config.yaml
num_hidden_layers: 14
hidden_size: 384
num_attention_heads: 3
num_key_value_heads: 3
head_dim: 128
intermediate_size: 1536
vocab_size: 2048
hidden_act: "squared_relu"
norm: "rmsnorm"
norm_place: "pre"
norm_eps: 1e-05
positions: "rope"
rope_theta: 500000.0
rope_fraction: 1.0
qk_norm: true
attn_scale: 0.0893
bias: "none"
tie_word_embeddings: false
parallel_block: false
extras: ["capped logits"]
init: "normal"
init_std_qkv: 0.0256
init_std_o: 0.0
init_std_up: 0.0256
init_std_down: 0.0
optimizer: "muon"
learning_rate: 0.0125
lr_mult_qkv: 0.5
lr_mult_o: 2.0
beta1: 0.95
lr_head: 0.00613
warmup_steps: 87
schedule: "cos"
final_lr_fraction: 0.1
batch_tokens: [65536, 131072]
max_seq_len: 512
doc_mask: true
train_tokens: 600400000
max_steps: 6602
dataset: "wikipedia_en"
MLP neurons of a small language model. Each row is named by its layer, matrix (up: input weights; down: output weights) and neuron, and shows model dimensions 0-95. Each number is 500 + 50 x the weight over its row's rms, rounded and kept within 0 to 999. Numbers have three digits each.
Before each neuron's rows, "fires in" lists the words (lower case) most often at its 100 highest values on Wikipedia text that the model never trained on; "fires before" lists the tokens most often just after its 100 highest values on Wikipedia text that the model never trained on.

fires in: "of", "among", "in"
fires before: " the", " ", " his", " its", " these", " many"
L7.up522:493482477442470457560514438477491403523551537401487411508542441499447477533440464470427512500483479349526616462454501467575480504478429542524524524484491435492481497494434525570632453492474479535505444481454561502550451428591518489519479552534434448518507527508436561507544375354440547455
L7.down522:518490511494455524561622472485482441579329479562550494441521501462530514523508553496588484659461572443495564479550494464521576499632426503546518500488497489442531482476463491536455545545468562515574495454544515578512435511535403506595474439594489429607427481610467482484475513507448489501

fires in: "one", "at", "australia", "australian", "atlantic", "columbia"
fires before: "ia", " of", " the", "l", "ian", "t"
L2.up37:468497558511460426487485465500595491438552431466525515485520462569466467486571482565418463535551535478531482497541396493516535564457419571498436476513478556491509390420434485512439438497495359430435516539542561503508544410562562583476573514500474502509509441494456537524548498498472490487
L2.down37:470517533535420430446441466455543474468546515513461427498489406538564522538549519442340466417498524555392521510522469451473385547421478508603562504536541631558393522469405514489395429508473456493507576515498528498441566401583485467479510600459540501517442510579481519560517513397534426442

fires in: "april", "october", "january", "july", "february", "march"
fires before: " ", " after", " of"
L2.up1424:524465534494490543551519574516528480489454384433554368422497459529457386436505525565475451483509484608484448497487485570493493479511487548480542467546488448552578488437417603430433473518392529476541498502595505513470470451463454473592516541558567488492511459565490437515483465481581459502
L2.down1424:516500500396486394431430539470563449536411485475524452375525511476470432465484535574522594434539555519507492448461658529514560530475542530456493555478510463459460531506525510472555520598529470464503498478512472540466515407472517501520536552451459505501485623469584603399522612449562551417

fires in: "population", "website", "approximately", "popular", "pop", "surface"
fires before: "ulation", "im", "ular", ":", "ul", "ite"
L2.up1169:583624438537490550543459422566446449502558537523435569578423476475518485568550492527553487511407493454543449595493475527666449515438519473543497549542501521546566433471494432525513538577452568471542475598532413517488521453560572488499471523511623580478541509490486482521462510511510576485
L2.down1169:486562466539614485400478509481527568450565505559525491508515468456483530519378537503575508453443513495468581449489536491552442518477454541526471509542453511524452516547641540486486535421451414517493531499569396504461492501531529426490446485557531465511511485539446480531453547542484489459

fires in: "june", "october", "july", "april", "january", "december"
fires before: " "
L2.up1046:576491533555506573544574550511523504482412510521439426455454479545583430425569551441480504511520539526515482427546600485467426600523488470498521547534524462492557524427468498510491496565533565450554443471565387521522558469525471533508574557510489376569522513499484452434518526483598499523
L2.down1046:541474483398538460404483545471483531434432535387441434510560513465480498513493459553477550440468514452466389434470553444486504529492474522523442528475499547466485466551511495531502522562477495576471506400598502548430562415528521499539556556546477492444425486480572567432554609476527559492

fires in: "june", "n", "december", "january", "from", "march"
fires before: " ", ","
L6.up1249:467554586484481516503552534540487507473493551529518509532521513497555374464516551458483477422397529465461462515544467548572508525473424569542473546470462450500453482489537518458462649474529585508476491486552525542429526531558351500497521556453560467529565534597510494502512476623521494508
L6.down1249:518497513460575571456480465483488512475503489464463462416606534520396471564521480580477527507487509466463412395629556443485514587499548469523511448476428437444471565485609509408476660515502469615521565490610518469537578545489438449506510588546489448528440509557524554542445563564532504556

fires in: "middle", "committee", "chinese", "established", "portuguese"
fires before: "e", "le", "ished", "a", "an", "ican"
L2.up1093:527541554576513574416468498530410493454464512421492519443632476485473528463436532477558460464412522474515529494552438550591520463498499376446568501474462584437537482526476466514456534515493468488462481578588456440533614533584485488537449514513508433491483456550424388501502522562521534581
L2.down1093:553479551554463487445537530530480555525509516522496558443606449517547517571527488577513646516523582476533441559513508613515484486495411498450467484518497424505494576490466412515538457481521371522568520541606402488511527514538415468584490536473451465539458548513495468511402456510508521600

fires in: "research", "are", "result", "were", "results"
fires before: "earch", "ult", "ident", "ul", "erv", "c"
L2.up1440:441515503564473500425562461459407512533646507493523563518549594528465510474488480532446514440552534538557448512460523539529512570513460568445467396545423490578513468563491528606509578504552548543440462465492510497451528472573507505511520457477472486485574510543447501500539516423449461559
L2.down1440:490493493425397471417506547512508467551593493540487519414514564426530483492454502465494446393437417560533405432516622423490453584452470542426458437522417538501493497518429457621460599607487470523519559419502571507424511542456491542551474570518537435502555557469592444507500547472466531659

fires in: "is", "was"
fires before: " a", " an", " the", " born"
L2.up243:525544494487456466502484593503468513488417541539554528567518522464497530423520549518446647439501453425577520494507476604520505551513522490475580420524504507507492453475402397567448464443563523459523529476550485551417571634589443584496586560463453537393458491433499515517461490499586573494
L2.down243:576476447434609482532452483477511460553458503491505477540595527523472484476483512476550523514447440492521497491486488481429504477545466515588469517500473473504526461515422397548472463517501506551566572520442529498488475506465440607573501477448494471442401485499540508496454511519438558493

fires in: "service", "served", "preceded", "services", "serving", "participated"
fires before: "ed", "ice", "cess", "ing", "ices"
L2.up254:523460484439534479590586490571504530609501539475475533560574559498584567489494517443600523534437484574349477481556516531478559488451453481508496530448443386486444513424408503513483505467480493453526480559530480511511479500397505423500458484549494507539519503492442574579568469510517540536
L2.down254:550412499366584488547481573534443505587458484559454508617517505568545442567552502449539538502436517504451591566557537500476500482468453583553554500513467371489476475520517448558446526535512551505511572526491480527523383530419465465491468454531464523473577543487461556531611482480397499541

fires in: "daily", "service", "succeeded", "preceded", "served", "secretary"
fires before: "ed", "y", "ice", "ret"
L2.up878:452499486530528515564473531533528527499459486527505444526438451471522507465482479503574452500522457570486426521490538522486443497457485572411548543496549471416495411395516477492497450507457543419521469390562437469682467520508513519450535449564524499581409536504438511495536492542517470492
L2.down878:429424483554522538557474509515554477513470466513507563530532410588492503424456515462462452492519518540431480566562627587538491514556504478521446485517505468476436480568511475560525491535538374489556524502555441449584528493489473510563421515552537545392511512579425512637468518442510479514

fires in: "century", "central", "center", "outstanding", "centre"
fires before: "ury", "ral", "er", "and", "re"
L6.up244:528501546543394448531422535477594430454399539459519457458535516454498499535563540570558518485432525485448503435513370500517514563483449584490488519471571483491544490407519591605470509462561506517551464627523557534471496473504598441434475504539566521439436480545449508565498535557524506532
L6.down244:412551542482529481454478485481459478474463552472541461457563504634553483507494557517594457547447558431516543550480372377538557527509482461517443546493429568557515509536593518530485470473458492483512494570591551444512542508515557570504501524556556505534525503483474511566503610500405480622

fires in: "special", "species", "children", "france", "frank"
fires before: "ial", "ies", "k", "ce", "c", "ific"
L2.up884:472557448463500518387468478506530491443466436459336440512484513428494509550526501490532506542519461498458455526448494515517496420447497462534565451458495488487540501632427558563609576585527500476499506528485567454561496491485511513346397517499464606510436516510496505467417502579549480470
L2.down884:480474525396493618429461484465444570494534548516464452487405505427567525548446508511499548440592598449394487600447504422502460430510497461584514451483455537456506522583472461501559505565481435475542525427568533531556436551428558461423597527524453419502555489524536531434536488559445527522

fires in: "in", "at", "on", "for", "the"
fires before: " the", " a"
L7.up1259:423533422557414499539500501460524477436534471485552473505484467525438572496520485487460437489499441505421427500506449543556548567578587502560478438419524483553531585504558539475508517551544526498526511559455549515456438583512535523505511565539421536556561512394455579517491481524451463517
L7.down1259:500479481533517546564514441549516459524535475512529428421449553451383500576492512431429519589578467469472451470501486474428467483460454501557491491510513425569430497515575444518412474510532425494465395420421542458598444553467547540472407569448454534649538481565418545528493539519411466481

fires in: "is", "was"
fires before: " a", " an", " the"
L10.up839:498529595494448453556465488471534475519487447540426606501523548502491453494458444476519549482457467459440521392482501548580412455504527441654489536547485571491543480509496459567500492441551514513597483562517575587501443576458489484547623451493490429498457448528449447537486524588466578470
L10.down839:546486458465467520476446504501463533504478496568474448537524448486514517486459508529461482398496531471384490468539458546526540515518539468556536580496444547485437582474491478503437516477489510531534424518501449555502460431473464493521453463533575498561519544527564620459450481503570486501

fires in: "guitar", "musical", "municipality", "guitars", "mausolus", "miguel"
fires before: "ar", "icip", "ical", "u", "ars", "ol"
L2.up1411:483521507520461551487503528471535552559433453439464581595516510535474452494450529513496471478441545464503457502551443453421421558496484566528496535525627478445487524642526508529461474450557582447505478563514517494431523459528493491641543507591519509489589476539451536412389497538444505459
L2.down1411:537455580547518513538427536490545395437553431494502610488469369553517536479476454438474510481580492491583556496471471530463405499463470482522471441553574472463433589583521588467473528542514467456507546490494382464600457574480470482574516499558574411555437462535497480508413500611465407440

fires in: "april", "june", "september", "western", "naval"
fires before: " ", "tern", "or", "al", "el"
L2.up276:500508551510539492482485536550546514501484507443493599490500467414563444440503474605501503528563448582432504438413538490565512684394439496574350478494627480523500523461531409428487495470460521545559524550588571477442419474534458428484524541459479509499478494503577497509539485499429505402
L2.down276:489515503451562533590560420544509531599495501472471603557501510530472508470507468467514503524560523520566521483550573400569533773456557522536426520487552457458454497404497498484490520528487592549508488526632506431481480467498409496594581560492436482471514526525626599472579586439503509480

fires in: "guitar", "billboard", "village", "language", "guitars", "artillery"
fires before: "ar", "age", "a", "ars", "ery"
L2.up1348:502450408499469498552556465444541398459501452405523500563406504548506474414489516513454490359479466499488440422455560441481484485455495439424504568573550468410478432536466507542448494512512506528503511517491443508532473503560516513435634514518630585487461494530485534474461556502497487513
L2.down1348:591431523517456451527539525446378532504451505503465510480539500522554468493492467574578499430525439628489420492485584504423505534499518463452434505484558518549394499476467448601467490527523483674440487458497472533590454573622500483457482407544556506538434499524575540449457515527541539435

fires in: "albums", "adventure", "records"
fires before: "s", " (", "ure", "\"", " |"
L6.up1265:563499485487476492449522448602474423553425522521434397462448525495437591557525451560514434549494466584415438610503533583515440486518492478468540524589474548476471448563645522517444469468527426547541525441440507500526507551548517522613531559451450401429505519451499483447419538548586555543
L6.down1265:589491571529496461514533495453580464447560522575537438487471445492470487554533605385498574377583545450466483536512502531437465529510526529518478584507517490500438567423488433474506413429429511467529405407494480505463466519471431511433500543525508545519477499516591573493512535475507328423

fires in: "january", "march", "february", "marine"
fires before: " ", " |", "ch", "c", "ine"
L2.up754:435449533438440579515527477556434503489553566520537447552475403549531577437565514508461566542487504552485551477499408494507534483525476545513586471560544454580570439551490573454504507485500433445537508577482421465482497480439482428502488563493567492535495470554342586476467501550469444555
L2.down754:563472435426495495471523484482395489477444562561499473508504442544469460348511472591527593428483514520473397519452526513439572503536580444480534605515520405515419512549605485462578546542454524465500478514443461569566495443493466415543396567468505543495502457446605534475525669515539528486

fires in: "century", "central", "center", "highest", "centre", "future"
fires before: "ury", "ral", "er", "he", "ure", "re"
L7.up161:482531599567486490483477517559544445537467535451601418492539485505570570491540537545557567529613472417533481518509524584628486517495494478567489519556524450491559445547513455459498496511472479507535396577543512523555470453478588536555407556542534546502568362448486476609463447451473448504
L7.down161:456508582519550571461547445505442548534432526474498526507465452489524492511522534497441534517460432434461529567567554568556563571501495520475481540539481475497517479503541470533506461538573445565542508607531529466526537533561601478539488563519542563536477497459536475486519598434500431604

fires in: "community", "personal", "married", "politician", "communist", "political"
fires before: "ic", "ity", "ical", "ed", "ist", "ities"
L2.up1170:552553523516464568498497536480450451466572468497521501440576520480602618495473406547522538528442482495491567478427546426468430580508513499437500351651455594543512521520504464537512446378477475464474579491460472538550480499484494488542484493430578427448484468541442524505488463576505520549
L2.down1170:496528481419490511511487566426469508537447540503475572519576491409586539485491464596517558489457512406513476552428518354456557556586510461422511410502448483482507447544675497565518464473549497499553552586466420461491480454568494514568445553404458503485476540406535555535501607470584455572

fires in: "to", "and", "top", "total"
fires before: " ", " the", "p", "t", " be"
L10.up1149:520520500416508416431491464476467402483385498529457519548486558623526577531442641532484574437510475432479504516540553516501522473425450495499494499487447537502465523535495507522505499557498512468516624559552563463541555399478508430471583587470554470422452465462473468507547479522546428473
L10.down1149:477424572443427468478500456461521539478563459504497528504475472516537495524491511488505454552535552501455590589405523469481477463484450541452435528481500384563501460441483522500491462485598534451588616578477616501493520577541493494461560412492558519504616501566440537587448475466557433561

fires in: "country", "who", "countries", "middle", "county"
fires before: "le", "ry", "ri", "y", "ies"
L6.up1535:465576523572589628570622617517504504502497496652454481423472462457558594489426537606549555556549545516517524478446552566503467492480553511520499506493493514529518475476516387515437519517488503499400494440499428482447466621503559476490514512494506469428487463530477443497508451598532475443
L6.down1535:593414449527445550481553507550493441449495406612443508498495520535475510500566481581479579471487503451437411455490527477515553499596506497439406567420413378515480505463554512553461515574541506512462496486520528514428516499414485406525567525481490415505465513533522428479394527492491584582

fires in: "march", "january", "april", "june", "july", "february"
fires before: " ", "red", ","
L7.up128:504463495524510418536567485498524565539523472472461480445455556447439426525565534518489458514541493520519446509464541525554465458514455526532430527424524429505551476465500504504537591382510523519488531580533494433508473507498599490513474550475484559595447526421496490424524520521531528457
L7.down128:509484484391529430449505469510398493483485574599486565510525443478471472521583545488573478396604468531437554519576529524574563415527418532522493531497468399506515461488452546502527526471452458497438536460506486508483592386466536586554481525517515528475458515452520550435538498541426500543

fires in: "from", "is"
fires before: " ", " the", " a"
L2.up544:509520568526471454467519531532471524636589473557515543518533511483498581465454532483461562462529563419438506400490516479476438479467512520536515508466449453519514520498389470429527464490575465535491487559545498510463447511540516562453546575552500532508458474473528414423431435468541554457
L2.down544:471508487376496451451487475404509546500536543497483489448472395547460488518546571540479490461438465513400415430541415487475516501391558466537519514504450456504423591478557500468481453543603514508466593562531484525416506533475485496627533507463570481474442613499551504556500508527514566510

fires in: "population", "hospital", "popular", "captured", "captain", "capital"
fires before: "ulation", "ital", "t", "ular", "e"
L2.up723:431536426527447548507516471493487503447477468436576418436521527542565541512477537552536440558450551523432484457551462518512538473534436529478521518512512492513505554464584540568559450541608498499486511601504540567431515417595511606539499489488591679467503567465479550572479463555397479432
L2.down723:462471520480495487506428479557407521439548432393523420476454460533497481410478537467600408592517607492519407484565507474516481544528522564461504468495479492633457622551588405570477521477428419555458518559573442489481526517529501472546453595453518641473423552417510588499404451565451522525

fires in: "producer", "produced", "published", "written", "directed"
fires before: "er", "ed", "ished", "ten", ":", "ing"
L6.up492:520540504451570500417460541591691516479529430453457465449440540463478518469439531494561456431434457527541437438482471551542445466513481463563542490427460452478478531519534504503492419428483435563553525422507541496513452481574542447481556476563511537534590470545505420502549560487555501466
L6.down492:541504499480487516429418488547489515524533463539506486439494518487453470484586569569465511478522568468579436438531542441515558479497526401557498497422527415399446512510523533445553425408467424606521537531584430593455475432504512586554558476459513500503538568564547482535532536538506511595

fires in: "history", "career", "canadian", "life", "divizion", "reception"
fires before: "==", " ==", "ian", " and", "i"
L7.up1103:562614445530449510453542574367457494512392416450500469476465583469542493511532489531460482530494495489549572494389449518505450570521498548546504507523579580428487432471331577512475605505458467553501436477476515479581433529513540466541591480497596554500420518447550538474551412484543514413
L7.down1103:563529472444544554587543555555503488520479496529478461356619433445542472489560449451517499291528472458518580606477537513417518417499454591463504463494436575490467466520521499514441564380594396549446518537561494505479560512496549571531556557479449459543425556464557518507497423547575445452

fires in: "as", "the"
fires before: " a", " the", " an"
L7.up890:477489501538548492549538506451552426514499507484542489388476531480357568539490495512479483530457496467565546472483426462537487559497579506491484459489524512485616501526440491430533491555510449566407515561531531524510482473546521484480564554586506516499502478489514487523482523508447569398
L7.down890:479463492464437531525462512536469444490521558463482485453542516431459541565379505467554470594573534420554473527526484478533494525476611544515421522526386491476523462462466422492549425593506603445487528487519585487452429550500446500435575593464514554483578528540581391464579400547480485412

fires in: "in", "october", "june", "july", "april", "november"
fires before: " ", " the", " to"
L10.up945:549529362540531498531524559439472470494444496460529504490577518490504537410390577613491473494616487491420447513562569430454471492524468475460466572485547497532577499462483493522488548552493495552537494528507417529451560509540600499565422570492486488433500464580528434526498495530417417496
L10.down945:508502430508531498483449449511549527480526543492585482554493532445466506454478518556473529449397464510584607473444500504510523497486577410531447479489508482477567535520455387449437528489502497416486492556524452399557552501456391511521423476481514454542440498530438585468549525503449552500

fires in: "is", "was", "a", "an"
fires before: " a", " an", " the"
L6.up1191:516582456522581531541507541549529465465438485491464507441532446554583497507460454527385636508491391540483459550520506515615488472517579474555529442501483526543539476511551522610526488487527522502614553556358489520444489444426490446595475461514522500523422490353533385507504561449589525495
L6.down1191:499579420492406568526407564461485549519471563417538503544459495581503443515485551399474555453537560429530533474537471485573491542517490498539535572568424545518512527421490521524527398441522443603563479567500516537487448524482469546561520403461438531417529473516448491352456479574514505513

fires in: "one", "period", "per", "perform", "perparva", "performance"
fires before: "i", "form", " of", "for", "p"
L2.up1122:525519505565586593550432506468533509440531517422483498466425503483526504574500462496437568506563473484471541457541420493502472525517490490483411526423429507525538433493413525535538534479568419530539463507497520461548472477563475445455460551553605527550469471497502409502519470507461461505
L2.down1122:502461455458539544527466449535453517402551590499427465502572447496579379460568518519510530401498497576519528428602499504525509490503547502538438471533409572566435631548583561554444462381547533508512446528455522531460481466521483422453533536481504505507494490458487453539510478503485477485

fires in: "at", "below", "above", "atlantic", "atatürk", "atom"
fires before: " the", "l", "om", " this", "at"
L2.up368:378473420569515480498473437475523514461504510501453484505519492472487442422564552491504528502542457529510460405562388551504464522459455575512505466511429548429478454394516518487434469509549412496492504476404552534511399452574533480487492465501476543435519561499421479577542487510509504429
L2.down368:472438444464488451421484442492565561501585535598436397521576502562487503540479479449451416612535545513483480384525476445412433509466506565544457456537479581579463577469522523548446441640460465507511424441420498497518500559490473542531546538533501458442583557557476512531469496395516505515

fires in: "it", "italy", "italian"
fires before: " is", "aly", " was", "al", " G"
L2.up488:470406555471433473527461569488561448491540609491519332529443441505468579463538466457540533557515629465457451412579494504525501478419445392556584504490566631478548520509532473430478415524511497523403478430510505484473477485551564551395392575498479529486508489492486573522517497468512493446
L2.down488:425446597424481596517359558584485479475496455540465520582524541506446552513532469452467524450558559449346429435622578508485569489485489456553496514527508491529514477503508541555468474588591502605498469485468502573621503514489561458544479533413435497423491563461480559490424508539526438453

fires in: "it", "who", "he", "which", "that"
fires before: " is", " was", " has", " played", " oper"
L7.up119:495519505515483501563477374528509553468501493505568531524512541476537562466520419539489605478510465375429542431554555432548443550394493410480504492481538515435471529459551496531488527534510550501462445536525529455565503513570582549503537444429410447538481554556503470572496513539514479445
L7.down119:495465546496499518499457552488389510508535502555444538529480593593453521495519532503422471483528580461469561459383569561521521501525522512532379570454448485557376640461490436502496488469472620565407547382552514435447562566482539525506501468514477557489411485585483482461552469470482587529

fires in: "community", "national", "communist", "includes", "municipality", "local"
fires before: "ity", "e", "ist", "es", "icip", "ities"
L2.up46:457609511535482591530550453486421553450496493494515574524502540550521608459465514437525446514441521562524465528506501436423461468467523559535539440545444529467435576488450487529567460494420592536471481543500416529487487498468523494536551423500486456413433558459460457534486435512430525430
L2.down46:449486469503538471492494542514415545534600515626524525555520473513554643508548511414527479505454489609483460495502579506522503505494401619599523569577448399509423513532485462472533460495479488543500595575535496603479437565455528526581530501496468402516514580491510526506464495449454455555

fires in: "service", "served", "services", "practice", "completed", "spent"
fires before: "ice", "ed", "ices", "ing", "ted"
L2.up306:577439513516437411573537581503488536577551463518486568488421530481461461500530415502548521463501449425474513458515541526545555525542550514433444489492534529441435534480474496501531468462570565542522421494491497525503404521499577498474490409480523541463475508512451557633555458501575459533
L2.down306:462492454492472501536520495504436468530562537520445415587435461541511534485588569571484475489481451457489471521503504442561427419510565598475400548446497521412484589539537382498511563492470473464443541481503492524546496584368563435495461450476524455484485556425478487524565504339514532489

fires in: "population", "country", "popular", "county", "countries", "language"
fires before: "ulation", "ry", "ular", "y", "ed"
L2.up395:516474409528479558447561520454473442447532519413433457533439467491456560539512461496503453454423493463477424529513412472526480456470474508408558541456543487496563480569557518592480454587586528501489463538461471535575486564399488450500489537503442480522477497355403563459592460564572425505
L2.down395:436542562598554421509506423508478431375512406580485501489440425471457521498490470457478520547421576501464464512481512503429519470590453513485476590419543404568481518441482436594475506543584420510508478489486498420429446569439494420519561575523529443516404477438478444524405530489525531465

fires in: "in", "international", "inc", "institute", "incumbent"
fires before: " ", "c", " the", "ternational", "stit"
L7.up826:458441426521520451501497356574562416548554461501516512429450509495439541483514507484455406563558556438506378555513586498535505534500505459580492447555531517551504519528466541531491574371436466465533476497475559477585485532538405529553510546600479433513451550567417434544592427489561429301
L7.down826:469476493503508489496456494511468417505537442443485529406552410576518578523583528461441466573447481488522416569515551450529410448557502457495526462461495486585525495538504514478390511593529513575440544412541505510455472486508433488522551528427523443542526548505580540509427529544512471451

fires in: "from", "since", "of", "between"
fires before: " ", " the"
L10.up174:535487449589498559498503535588501508553498510505520611491538505451492487494498541555572487528558436478480356468447494450533577473414519482561473466468432411505483532536508471551505537575510493521513506558529493462608393476516538481528553438547493448504482605634526504429416378509515448421
L10.down174:516493526483504551478401504498459510513532435525457511442501518442468498549543473545470492463469501492504461481487514451479530571393467542576528578478425460536442518552538516509403490485466545494586535429469507447526439506478528494507465548534489508531445547428491516407521441564517462469

fires in: "service", "served", "services", "senate", "assistant", "preceded"
fires before: "ice", "ed", "ices", "es", "ate"
L7.up439:525485544435491486544464569518530513548465538487457574609534457558557519540438420463572593422478445533481478459555479537502455545496476478402482482404520544577466535541484476541459504531518521550423506482574468497518513504508555400472500495496467565467494449571342532521477472503409527567
L7.down439:600486486539482537489476497473421558445521508527428493567475589563422485406514570481497604448433492495451500463569439524455518499533571577435446447446553447462453478447572455533458477487559540477511526482498553451474473493510498460515498452446456568550432470467532512538517493412482570568

fires in: "due", "research", "result", "results", "residential", "resources"
fires before: " to", "earch", "ult", "ident", "c"
L2.up575:509445536554488534486564510483518502529455535531454549514513529476509569683489466415442543519448488557472496490484485466557622512582445498429513470477417496488470448464382462530501522516578494561562483553476517532470475397571495511536543575532428461518519439523451444517551545515474572366
L2.down575:554528489452502585430460510493544537501450439469506575545515527580553486592501478524380498438467523497459544528574403530428449537577485504484569506510562503549527495461493479503431454551500452510686482472419484497492540435577502481553420577444441500394558525552493475537462464385518503526